MLP neurons of a small language model. Each row is named by its layer, matrix (up: input weights; down: output weights) and neuron, and shows model dimensions 48-143. Each number is 50 + 12 x the weight over its row's rms, rounded and kept within 0 to 99.
After each neuron's rows, "fires on" lists the tokens most often at its 100 highest values on Wikipedia text that the model never trained on; "fires before" lists the tokens most often just after its 100 highest values on Wikipedia text that the model never trained on.

L2.up632:62 43 45 53 68 28 64 47 46 57 64 45 34 57 57 37 50 35 52 21 50 57 57 59 47 41 63 56 40 58 46 60 32 57 31 22 46 48 47 51 33 54 54 68 55 24 71 28 46 46 49 58 41 49 53 54 48 64 34 51 68 44 53 48 49 65 60 48 50 48 32 53 43 51 78 57 58 35 42 56 59 44 59 78 39 63 61 68 57 46 29 44 63 49 56 67
L2.down632:43 59 64 38 62 63 61 76 47 42 22 47 69 52 49 58 46 51 61 80 53 39 53 39 52 54 51 61 61 54 40 43 53 44 46 79 59 56 52 49 73 33 36 39 38 42 46 52 38 44 69 37 50 49 47 50 50 39 50 43 56 66 53 34 62 51 56 34 55 42 56 41 42 45 25 51 38 61 41 51 60 39 30 32 51 35 46 33 38 42 71 59 60 44 47 40
fires on: ";", " |"
fires before: " ", "\n", " D", " A"

L2.up568:45 51 62 48 49 49 43 56 57 70 25 52 61 37 67 56 48 68 52 47 54 56 61 52 50 33 74 52 39 65 73 64 54 61 67 50 26 69 58 56 41 46 43 70 36 59 68 72 60 63 45 57 80 38 51 66 60 46 63 37 65 39 57 53 50 61 62 40 49 64 57 63 39 41 56 51 42 48 38 32 54 39 40 53 34 49 46 58 39 39 57 77 67 44 39 37
L2.down568:54 71 45 68 51 41 66 38 32 46 62 53 23 65 47 56 39 34 39 40 49 46 45 52 56 50 41 31 46 49 58 46 42 55 57 53 76 37 38 56 48 47 83 41 68 59 38 43 38 59 38 55 18 47 67 33 25 75 30 65 45 56 40 55 57 35 37 58 56 40 49 45 69 65 43 53 60 51 52 60 31 55 59 56 62 54 50 52 68 41 47 19 37 50 40 55
fires on: " ", "land"
fires before: "1", "2"

L8.up42:52 48 68 50 48 44 56 45 76 54 39 42 40 51 57 33 54 55 59 48 59 52 55 65 61 38 53 57 59 69 57 56 25 63 24 64 40 53 43 26 61 56 51 52 37 52 57 76 64 59 48 48 43 45 49 56 60 56 36 48 49 47 45 60 61 54 32 44 49 40 53 48 48 49 56 55 53 20 44 62 41 51 55 36 34 46 43 63 22 53 63 72 46 42 55 44
L8.down42:64 35 30 32 52 56 53 51 31 59 49 61 72 49 68 43 44 48 22 48 55 70 36 50 53 54 54 41 54 25 47 46 56 32 78 58 68 51 52 72 52 59 52 57 55 73 68 39 35 36 60 51 56 42 52 46 32 49 54 41 38 36 56 25 67 72 54 47 34 49 20 41 56 39 42 60 64 41 54 52 37 52 38 51 57 47 53 48 47 51 61 39 30 61 47 57
fires on: "==", "o", " ", " of", "==="
fires before: "\n", "ot", "1"

L8.up396:69 68 45 26 74 47 47 61 58 69 41 45 57 52 68 40 45 57 51 34 35 48 50 52 44 39 64 43 42 42 56 27 55 44 54 25 53 48 51 51 55 48 70 45 57 50 48 46 26 52 47 40 30 45 51 54 48 69 41 43 39 47 60 64 32 46 54 37 41 33 61 49 32 35 75 56 29 56 47 54 47 39 43 33 37 40 46 65 54 55 68 57 66 23 46 65
L8.down396:36 47 36 57 50 52 47 62 60 48 57 55 50 51 23 62 50 64 77 53 44 58 43 48 45 66 33 79 56 48 59 48 44 71 51 64 38 41 46 35 56 56 46 56 77 38 50 34 57 49 53 23 56 42 33 60 41 32 61 57 37 49 42 23 44 42 59 53 52 28 50 51 56 47 59 27 48 62 30 62 57 61 68 62 37 63 58 50 40 20 51 54 46 65 45 37
fires on: "as", "ul", "it", "et"
fires before: "ed", "e", "eb", "h", "k", "w"

L8.up394:45 65 47 58 54 43 13 54 48 48 53 68 39 54 54 49 35 62 71 43 45 44 49 59 51 61 64 64 87 58 41 26 37 50 58 52 48 56 57 58 76 49 71 35 47 47 40 38 62 61 52 55 59 65 53 42 41 39 42 60 37 62 66 52 49 51 44 37 53 36 68 42 46 48 73 47 48 65 41 39 39 32 54 55 41 28 38 48 70 53 46 56 81 34 54 53
L8.down394:38 46 58 40 50 56 54 50 74 51 58 61 62 77 54 52 41 57 65 71 54 57 51 23 66 59 40 60 32 42 68 60 52 53 47 60 35 59 64 72 59 44 47 38 47 45 37 44 61 57 22 44 47 42 44 54 44 48 45 70 47 62 57 48 36 53 59 65 31 34 54 26 54 40 63 41 45 63 47 33 62 48 58 44 56 49 31 77 54 48 65 44 25 46 46 31
fires on: "as", "o", "ac", "ric"
fires before: "ed", "eb", "k", "ok", "e", "il"

L7.up2:45 57 50 76 44 58 29 47 67 41 43 53 41 67 67 32 67 58 54 43 56 37 48 29 49 66 52 58 39 82 62 48 42 44 42 59 50 66 61 59 48 32 50 39 39 51 46 66 40 81 41 51 46 46 53 36 43 49 41 65 49 35 55 51 46 57 41 61 49 19 53 66 41 42 67 35 63 58 28 56 49 51 70 61 57 52 46 59 40 48 48 68 62 46 47 49
L7.down2:61 36 39 51 41 37 66 48 45 33 48 36 35 47 57 41 48 37 32 48 34 46 49 66 34 36 60 50 34 35 34 50 77 50 51 53 75 51 50 40 55 47 29 64 48 66 42 52 42 35 77 49 45 72 40 57 29 71 51 54 51 49 69 30 39 25 43 36 39 50 58 42 70 48 52 68 43 59 38 68 13 57 42 62 41 54 65 55 65 65 57 51 66 55 62 62
fires on: " ", " (", "0", "–"
fires before: "0", "3", "6", "5"

L9.up274:70 47 48 58 71 32 44 38 47 56 51 70 45 16 39 56 47 47 78 32 63 51 45 43 55 62 71 54 53 46 64 52 48 72 50 63 45 53 57 65 46 32 56 46 56 50 29 41 65 56 45 61 41 56 65 77 38 54 54 34 67 37 28 47 51 55 67 57 34 47 51 57 54 43 59 45 67 59 44 35 44 36 48 70 56 34 76 69 53 39 46 49 51 20 35 44
L9.down274:41 63 41 74 43 75 57 50 58 55 46 59 42 66 43 36 53 61 67 50 59 51 49 52 40 43 34 52 32 41 41 27 72 67 61 78 53 48 44 48 39 69 46 59 39 59 79 57 58 30 60 50 39 33 48 61 47 36 51 55 36 39 69 52 45 54 45 56 59 68 41 22 56 47 65 50 41 49 35 78 69 61 36 50 53 34 65 42 56 52 36 51 53 63 41 50
fires on: "b", "c", "us", "ts", " P"
fires before: "all", "es", "he", " |", "A"

L8.up415:66 45 54 28 47 43 52 50 49 32 58 48 38 66 28 27 44 63 56 40 58 48 59 49 35 29 52 46 61 50 51 64 46 61 50 53 70 41 32 57 49 54 49 77 39 39 57 41 23 51 72 46 41 74 35 38 37 61 42 45 61 51 55 35 37 44 45 83 24 44 42 70 48 48 39 67 55 52 46 55 54 70 46 33 37 42 64 49 56 58 51 53 34 39 66 44
L8.down415:35 44 36 50 45 44 31 91 47 62 52 52 62 46 70 60 43 57 69 55 45 51 58 43 59 59 50 64 43 50 30 39 58 54 55 32 25 64 51 44 58 46 58 39 46 36 33 61 57 49 47 47 55 55 55 47 33 58 33 67 59 45 60 49 38 49 52 38 58 44 76 62 67 23 55 55 61 56 59 31 35 52 47 59 47 57 48 61 43 55 58 54 64 64 61 55
fires on: "el", "ie", "t", "ist", "k"
fires before: "y", "f", "d", "v", "op", "ed"

L6.up635:56 50 57 69 42 60 67 46 45 64 53 32 31 47 46 67 43 80 73 26 41 45 44 40 51 46 30 57 54 56 44 63 54 47 32 44 44 45 42 40 44 63 39 66 47 60 51 11 43 47 55 50 64 32 54 53 43 57 48 35 48 64 59 52 69 69 52 53 45 80 55 60 56 55 55 39 44 48 50 43 61 53 49 36 53 49 50 36 46 83 45 44 40 64 39 63
L6.down635:52 58 57 37 42 64 27 67 59 64 37 60 66 60 37 63 49 48 42 49 38 46 47 58 61 73 56 53 50 48 49 54 43 65 52 73 44 46 54 58 56 44 46 27 37 34 59 80 45 54 49 48 56 47 34 70 32 43 34 47 58 38 39 46 67 39 61 34 61 51 56 34 48 55 68 50 51 56 35 47 37 54 47 53 55 40 26 69 47 28 51 42 37 51 54 42
fires on: "2", "u", "es", "8", "9", "is"
fires before: "0", "age", " ", "4"

L8.up559:41 47 76 27 54 49 45 67 58 49 33 20 62 49 35 62 24 40 53 82 44 40 57 67 60 48 36 48 51 42 36 50 45 54 61 50 49 46 42 54 47 46 32 60 37 51 27 52 38 48 67 43 71 55 61 62 39 67 45 50 53 36 62 44 26 41 55 31 22 36 39 52 57 68 18 62 54 51 59 72 43 76 36 41 54 34 41 43 64 47 43 62 52 42 50 25
L8.down559:50 79 48 59 32 44 55 65 48 50 63 44 50 52 50 54 46 39 48 48 60 48 40 49 44 40 54 43 40 40 63 63 32 33 59 60 42 45 71 62 29 42 54 60 50 38 59 56 43 48 18 58 34 56 34 49 52 76 38 37 39 47 42 56 42 35 53 43 36 65 37 41 25 43 43 40 56 40 57 37 44 63 32 75 71 60 57 58 15 40 64 69 25 34 50 54
fires on: "d", "v", "st", "ap", "at", "oun"
fires before: "iv", "it", "ust", "ep", "est", "c"

L6.up579:64 60 47 57 65 53 63 54 50 67 20 58 35 44 61 45 33 44 50 45 42 59 59 57 38 66 36 59 54 58 44 46 33 51 41 50 49 36 62 18 43 50 45 31 60 49 49 55 36 51 43 44 42 53 76 71 30 76 62 31 41 69 70 60 63 42 49 49 50 56 61 64 46 69 56 41 61 80 50 54 52 64 71 44 47 78 49 46 39 39 47 54 62 51 49 46
L6.down579:30 34 54 57 19 52 32 28 25 45 70 34 69 38 35 62 60 49 35 41 46 44 56 32 62 54 50 45 48 62 57 40 31 59 50 61 52 62 53 57 60 45 58 45 40 52 44 69 48 43 31 57 55 39 51 49 50 43 43 62 42 56 30 58 39 47 45 68 52 65 39 30 46 41 62 53 36 46 43 43 37 38 40 51 26 54 39 58 41 38 81 46 42 58 45 30
fires on: "1", "2", "8", "0", "ade"
fires before: "9", "0", "4", "3", "5", "8"

L6.up622:40 51 40 48 46 58 47 62 32 50 70 45 31 32 28 57 40 51 49 59 43 61 56 70 43 33 75 51 72 51 52 35 61 66 43 62 49 51 41 51 58 60 53 53 60 47 47 48 60 46 50 51 44 60 64 45 54 61 39 40 77 34 71 39 49 35 44 46 52 66 59 70 41 36 59 50 33 57 23 38 42 36 56 37 67 43 84 52 51 58 40 54 36 31 70 72
L6.down622:41 47 51 43 59 59 67 32 68 49 53 62 51 41 62 54 52 44 55 59 57 47 52 45 93 47 48 49 46 56 57 55 30 44 46 44 39 59 46 66 67 71 61 53 32 42 52 34 37 59 38 51 41 44 45 54 45 54 52 65 45 68 36 48 82 48 50 46 45 39 36 51 57 53 32 69 56 40 77 44 65 54 42 38 42 38 15 47 46 46 65 57 67 65 37 44
fires on: "==", "===", "ing", "ly", "\n"
fires before: "\n", "=="

L9.up511:70 55 48 43 37 41 34 52 59 46 36 39 48 50 45 43 56 42 66 53 42 28 28 50 40 41 68 52 32 46 47 49 39 62 53 49 48 58 32 46 41 63 83 53 53 34 47 32 56 55 63 36 23 24 54 40 70 50 38 59 44 63 51 43 38 73 55 51 38 63 58 43 40 46 51 47 34 53 25 58 39 50 31 65 41 60 52 51 45 51 64 47 42 62 51 61
L9.down511:60 23 56 49 77 62 65 49 54 72 38 47 29 73 55 47 43 41 51 46 57 50 58 38 57 46 47 39 55 54 61 59 59 50 33 56 52 55 59 40 45 46 26 44 26 69 44 53 58 40 51 46 66 42 38 43 73 68 43 46 43 54 55 50 49 45 48 30 27 55 35 46 71 47 73 70 65 25 55 56 40 48 47 57 56 48 36 39 62 51 45 74 63 41 52 53
fires on: "en", "un", "ran", "re", "ec"
fires before: "c", "ch", "et", "am", "ame"

L6.up223:26 72 52 66 45 54 55 18 49 54 63 43 30 39 44 40 38 65 49 62 59 31 63 56 26 64 64 68 34 54 65 41 27 39 30 51 56 43 49 52 42 50 51 39 57 39 39 62 46 48 55 33 58 58 32 60 41 41 23 44 68 43 32 28 37 54 36 51 45 55 57 60 59 47 55 40 65 56 49 46 50 38 45 73 67 50 65 46 52 57 44 43 61 62 59 48
L6.down223:80 46 52 32 47 57 59 71 57 44 33 30 73 61 48 64 42 44 56 47 35 53 62 54 57 48 33 58 53 61 48 43 66 77 69 68 43 58 48 36 49 55 52 63 24 58 67 45 57 48 49 50 34 60 67 40 48 50 72 70 68 58 65 64 33 54 57 42 59 53 57 57 52 47 62 68 50 55 53 70 41 58 50 29 45 50 29 55 41 27 45 51 45 24 55 48
fires on: "c"
fires before: "he", "y", " |", "ed", "es", "ial"

L7.up127:63 56 58 59 63 45 55 54 41 56 58 60 46 78 57 31 55 51 65 77 37 46 61 52 50 46 45 73 31 54 58 29 38 48 43 55 46 55 37 37 57 36 62 36 36 38 71 62 51 38 54 45 01 56 53 59 51 69 55 55 49 48 31 49 29 62 42 54 46 47 78 21 36 56 44 56 56 65 50 58 54 44 54 48 36 66 60 75 53 56 56 67 30 45 42 41
L7.down127:56 40 47 53 42 34 37 60 48 52 49 78 48 45 72 48 70 38 64 46 77 49 60 71 45 54 44 33 50 64 32 70 65 59 54 46 63 51 43 45 57 53 55 61 51 25 63 62 51 45 36 65 31 39 48 55 70 52 57 43 57 50 59 52 34 37 36 58 54 58 48 65 27 58 58 58 42 47 42 29 54 40 55 49 23 47 59 65 36 63 27 58 46 60 52 55
fires on: "c", "p", "ep", "ec", "est", "pp"
fires before: "ord", "res", "ubl", "os", "or", "ly"

L8.up207:59 50 62 73 33 40 30 55 36 64 50 46 80 32 47 67 33 46 46 54 53 63 61 62 57 48 63 51 51 61 44 50 40 61 52 50 41 51 53 26 44 59 40 51 49 73 51 41 37 65 72 28 70 32 61 60 62 48 41 37 58 37 39 39 31 54 54 31 42 41 49 63 71 35 82 46 72 37 51 35 45 41 46 31 61 51 32 48 68 61 50 52 42 41 42 35
L8.down207:59 23 58 48 37 46 41 44 43 12 48 55 42 68 36 47 54 34 53 59 33 62 39 34 39 41 49 49 61 54 43 45 46 54 44 61 44 32 51 62 48 60 45 36 59 42 77 57 56 31 32 45 45 51 34 52 36 78 62 41 45 52 66 55 41 69 66 76 47 64 50 55 41 49 45 43 64 68 50 49 80 63 41 39 59 46 65 53 60 39 70 53 52 54 61 45
fires on: " ", "9", "6", ".", "1", "0"
fires before: "3", "4", "2", "5"

L6.up390:47 61 55 38 75 56 48 33 41 57 45 36 38 41 48 47 45 62 37 66 52 65 53 71 60 62 68 46 51 64 47 55 51 44 47 50 44 42 66 38 31 38 29 62 50 62 54 41 22 49 42 44 43 53 64 14 54 68 55 37 32 48 50 41 56 65 50 44 47 65 26 53 55 59 55 46 59 34 51 41 39 65 37 42 54 57 59 42 60 37 45 58 40 34 40 54
L6.down390:24 44 51 51 48 51 57 53 65 45 59 64 61 58 45 50 49 57 57 35 64 37 46 34 47 39 49 25 65 60 41 55 33 58 52 66 36 64 58 61 54 57 87 69 36 48 61 47 61 52 65 45 72 42 56 85 50 60 37 51 64 44 65 53 54 49 54 29 60 55 70 46 43 48 53 47 30 33 61 59 62 42 72 56 33 56 34 77 53 54 54 53 55 62 59 36
fires on: "\n", "a", "s", "ly", "or"
fires before: "-", "|", "\n", "ic"

L2.up278:33 62 59 48 66 44 82 38 53 71 28 21 70 36 43 38 47 39 67 39 56 45 64 48 45 62 35 53 54 73 50 47 42 54 43 55 46 52 49 43 45 27 66 54 36 47 61 34 26 51 56 36 35 52 70 51 49 61 36 37 52 30 43 40 42 46 68 39 61 53 50 56 39 39 43 71 49 42 47 46 53 55 59 81 40 35 65 58 56 66 61 42 52 52 50 55
L2.down278:70 42 70 68 62 57 51 45 67 62 36 44 69 24 68 57 46 56 36 46 47 81 43 51 69 45 82 48 54 44 37 50 40 52 56 29 39 59 29 42 41 44 40 66 70 51 46 49 75 43 61 60 42 44 42 57 31 49 57 50 61 60 57 47 51 66 24 43 40 54 34 42 27 52 49 37 53 37 62 42 52 44 48 54 49 56 51 57 53 44 43 72 47 25 39 38
fires on: ":", "/", "."
fires before: " ", "s", " S", " P", " C", " A"

L8.up614:59 27 32 63 69 63 34 37 66 67 33 52 35 61 45 53 62 50 52 54 42 54 43 67 58 45 43 56 71 56 49 47 28 51 50 52 50 59 59 39 33 44 58 50 45 30 49 53 72 38 72 43 29 19 51 48 54 72 37 49 48 55 46 48 37 41 55 39 27 61 60 59 40 68 45 34 57 56 42 34 38 59 57 45 43 77 77 46 64 70 49 47 57 65 52 58
L8.down614:68 65 51 51 48 45 54 49 48 69 54 41 42 59 55 37 56 46 34 45 58 63 38 30 35 51 58 59 48 45 54 60 64 72 35 75 62 51 71 58 60 76 39 50 47 73 60 46 39 45 59 63 52 42 43 53 65 40 55 47 51 67 65 55 40 65 42 63 52 64 58 38 42 52 83 42 38 39 37 55 22 54 42 54 62 58 52 56 49 45 46 53 34 30 67 65
fires on: "re", "i", "en", "o", "ed"
fires before: "am", "g", "et", "ber", "ad", " by"

L8.up89:69 70 56 56 48 57 41 53 45 21 39 46 37 48 46 38 59 42 43 53 49 77 52 53 41 64 47 49 57 62 52 52 45 52 63 43 42 62 45 68 46 61 61 45 38 57 47 49 72 54 62 44 53 45 64 39 52 55 87 40 57 50 53 52 60 44 68 55 47 40 62 77 37 52 50 66 52 54 21 30 53 63 62 42 53 57 57 42 38 44 71 34 66 54 42 51
L8.down89:56 39 41 57 47 39 58 27 40 45 56 51 30 33 44 52 30 74 48 55 60 60 76 64 39 63 60 67 23 59 38 63 41 65 55 59 39 56 48 34 43 40 68 55 63 65 44 42 40 36 50 66 58 54 61 70 40 49 53 57 52 76 63 55 37 43 66 62 61 55 62 56 36 50 57 59 45 61 66 59 60 46 52 39 52 82 49 40 43 49 42 47 49 29 52 49
fires on: " ", "1", "0", "S", "2", "st"
fires before: "5", "6", "4", "er"

L7.up235:46 59 59 54 39 59 46 72 62 52 42 38 65 60 49 43 33 57 62 53 54 41 30 43 52 44 52 71 52 48 22 29 30 56 71 62 47 39 52 70 33 77 46 49 32 36 59 60 45 64 41 38 42 47 66 55 58 63 56 62 69 29 49 61 26 41 45 45 41 54 40 80 66 59 48 44 41 49 40 61 57 36 79 42 55 52 56 90 48 47 52 50 61 35 65 62
L7.down235:65 67 39 34 71 49 59 46 45 76 51 56 54 65 31 39 46 49 40 34 45 56 56 54 58 63 72 48 55 69 40 35 53 62 46 47 45 43 46 32 42 43 58 43 62 58 76 43 45 45 40 72 49 52 31 53 45 57 45 56 56 67 44 60 75 53 60 30 61 53 72 01 43 57 66 46 65 55 35 49 55 55 37 34 51 52 48 19 56 62 36 45 46 71 44 64
fires on: " |", " ", "end", " to", " L"
fires before: " ", "\n", "2", "ed", " of", "s"

L8.up490:52 58 54 56 55 48 45 52 41 63 28 39 52 44 65 61 48 61 74 49 64 69 57 49 65 32 38 61 64 65 60 58 54 46 48 33 31 54 61 56 39 37 51 56 45 70 51 59 60 64 56 40 57 34 73 50 44 68 58 41 51 39 74 61 59 48 42 36 44 59 52 61 30 50 40 60 37 50 51 52 31 47 50 37 56 62 51 71 38 44 55 40 37 45 31 71
L8.down490:49 56 47 63 55 71 38 45 47 70 46 51 53 56 65 55 50 42 58 46 71 54 46 60 62 69 62 55 66 69 35 76 56 43 56 56 59 42 56 37 59 58 45 56 49 56 55 52 57 47 30 33 41 37 47 39 63 29 41 52 40 68 44 56 56 47 32 51 29 49 21 54 46 71 27 52 35 39 43 50 44 31 34 23 60 43 53 50 54 45 36 63 47 57 30 67
fires on: " ", " ("
fires before: "1", "b", "2"

L8.up341:45 63 52 74 53 34 42 64 36 46 44 60 46 30 30 66 48 34 51 43 55 50 59 48 65 48 51 49 35 26 66 42 53 62 61 70 43 53 37 57 50 67 50 53 26 62 71 27 52 77 50 59 36 60 47 70 27 52 58 58 58 31 51 54 55 55 53 71 56 74 38 51 44 54 54 46 60 69 46 61 51 51 39 51 40 40 47 55 43 59 50 69 47 43 39 40
L8.down341:67 41 41 48 50 53 67 66 47 61 39 38 48 41 60 47 59 58 37 57 44 39 54 33 60 37 28 68 30 66 57 85 42 51 60 44 45 40 33 37 53 31 55 54 40 33 50 58 57 39 67 51 72 35 55 60 99 41 39 46 44 42 51 46 49 46 40 74 59 36 65 50 31 72 47 44 70 41 52 50 49 35 54 67 62 46 49 42 50 58 80 50 51 21 53 51
fires on: "|---|---", "c", "en", " ", "b", "w"
fires before: "|---|---", "5", "a", "ay", "es", "ch"

L2.up609:44 37 57 63 57 60 53 60 46 68 44 38 50 53 60 68 41 59 41 66 55 66 74 54 71 52 48 46 41 55 60 51 36 53 55 65 49 58 44 40 47 51 52 61 24 41 41 43 53 60 68 42 60 47 65 60 41 65 63 57 59 47 50 30 46 49 49 41 54 35 48 71 34 64 50 58 34 63 40 54 50 42 42 48 37 38 71 54 49 53 59 66 66 45 34 40
L2.down609:63 51 29 65 61 54 37 25 98 56 63 27 40 47 46 54 47 52 46 55 41 55 38 37 59 73 58 38 52 48 50 51 30 45 49 44 51 52 42 59 44 45 53 44 57 35 48 57 31 54 53 68 58 37 44 44 33 35 62 56 45 55 51 31 32 53 54 30 43 69 35 48 42 52 38 44 55 48 49 38 66 26 47 59 63 41 35 48 48 54 74 56 26 34 59 52
fires on: " cl", "0", "st", "2", " t"
fires before: "ub", ")", "it", "0"

L9.up14:52 73 56 42 42 58 56 40 56 30 54 45 49 62 57 52 51 44 38 54 48 43 45 31 34 48 39 68 51 63 47 57 24 57 43 54 59 46 42 46 52 50 49 51 46 58 47 48 58 42 37 74 34 58 39 43 45 51 45 51 41 33 74 46 38 50 63 53 25 53 33 48 49 71 41 47 28 56 38 28 45 35 46 34 26 42 52 59 65 65 51 63 60 63 53 66
L9.down14:55 38 54 75 71 46 51 51 64 63 47 28 62 65 57 62 74 55 60 52 39 69 52 37 52 37 51 27 54 24 44 59 72 37 44 53 51 41 56 56 68 63 37 66 51 51 57 51 48 40 33 37 59 58 63 51 55 64 53 31 56 29 50 43 42 65 59 28 35 41 55 62 62 34 36 52 56 55 65 38 65 54 46 60 54 34 44 58 45 44 68 47 44 37 34 48
fires on: "il", "ar", "ig", "t", "in"
fires before: "y", "ed", "ated", "i"

L9.up387:58 10 52 51 50 42 44 49 35 32 44 31 41 61 61 65 33 60 43 63 48 67 45 63 59 56 64 49 41 51 49 40 32 48 46 48 55 55 50 72 44 61 54 35 38 29 40 23 49 27 59 53 31 61 42 58 40 55 54 38 67 50 43 49 44 49 71 38 48 60 35 43 37 24 54 45 44 62 47 50 43 70 53 62 39 36 49 46 55 54 62 63 46 48 54 66
L9.down387:47 62 42 54 47 43 36 68 62 70 51 64 65 47 53 50 66 48 36 42 47 52 46 35 65 67 45 56 61 24 51 60 53 66 76 51 60 51 34 55 58 53 65 52 21 71 30 45 47 50 39 63 75 47 46 64 64 16 47 57 30 33 46 44 71 31 43 52 32 45 40 48 40 51 49 44 50 58 64 63 44 46 38 42 52 43 51 35 57 39 46 68 40 50 62 44
fires on: ":", " t", "i", "e", "N"
fires before: " ", ")", "it", "im"

L2.up116:40 69 60 64 50 45 76 72 46 66 42 57 24 57 63 45 37 46 65 44 42 66 37 65 58 55 32 34 54 56 65 62 36 56 32 34 57 63 47 37 58 58 39 61 45 69 55 36 40 63 33 40 55 74 47 34 51 50 38 45 48 73 57 36 52 46 55 46 51 49 50 51 44 56 37 48 62 50 34 43 51 62 77 60 55 68 47 48 41 54 27 67 78 55 33 63
L2.down116:70 40 48 26 62 58 47 44 60 29 61 54 67 52 46 43 55 40 51 47 64 57 47 41 60 45 72 60 46 52 25 56 52 41 64 74 32 40 50 60 42 50 46 43 63 20 53 44 45 39 57 42 56 37 53 52 47 52 54 44 60 25 31 50 46 56 57 34 42 49 45 40 52 43 62 52 36 30 55 53 61 20 25 33 59 39 35 49 70 56 73 42 39 60 55 35
fires on: " |"
fires before: " ", "\n"

L2.up507:52 62 57 39 73 52 56 48 53 49 55 49 45 50 56 52 27 57 40 43 55 72 71 61 41 56 35 42 57 60 42 41 21 59 42 56 50 50 49 38 42 59 60 52 48 46 62 39 65 38 60 49 46 71 75 49 39 48 43 19 66 44 39 45 66 61 55 58 42 60 50 71 32 48 54 76 45 69 20 43 63 63 45 66 37 45 54 39 52 70 75 75 41 36 59 45
L2.down507:60 42 32 48 52 52 59 52 52 33 73 27 50 45 48 58 67 58 46 48 63 72 67 66 56 24 47 48 40 51 61 47 42 61 61 47 52 43 21 50 52 46 69 44 30 70 59 62 56 33 54 52 66 26 70 52 57 57 48 38 61 51 48 53 58 53 51 15 41 54 62 49 37 40 44 61 21 27 59 42 34 48 52 64 59 44 45 41 58 65 55 55 48 61 37 48
fires on: "===", "=="
fires before: "\n"

L6.up538:45 35 45 56 52 41 25 39 74 40 41 31 41 53 50 53 53 57 52 55 54 46 43 53 44 44 46 49 58 52 41 39 32 56 47 64 65 63 52 64 39 28 56 72 33 49 38 56 34 43 57 66 45 62 40 42 51 33 45 47 71 12 77 45 36 78 37 55 60 52 59 49 46 56 67 36 40 56 60 66 29 56 59 34 44 36 45 42 53 56 47 56 49 54 65 64
L6.down538:46 54 59 41 60 48 42 51 39 70 50 50 77 46 71 50 52 41 56 49 39 59 33 46 33 59 73 59 69 47 64 54 48 32 51 47 66 30 47 43 53 83 41 41 56 45 58 52 66 54 46 41 37 36 73 31 62 45 44 60 51 44 37 47 61 37 53 41 64 50 64 58 51 58 45 55 60 40 33 45 69 49 49 64 40 72 65 59 55 36 43 43 42 48 46 52
fires on: "r", "c", "i", ":", "\n"
fires before: "am", "act", "ess", "en", "ong", "|---|---"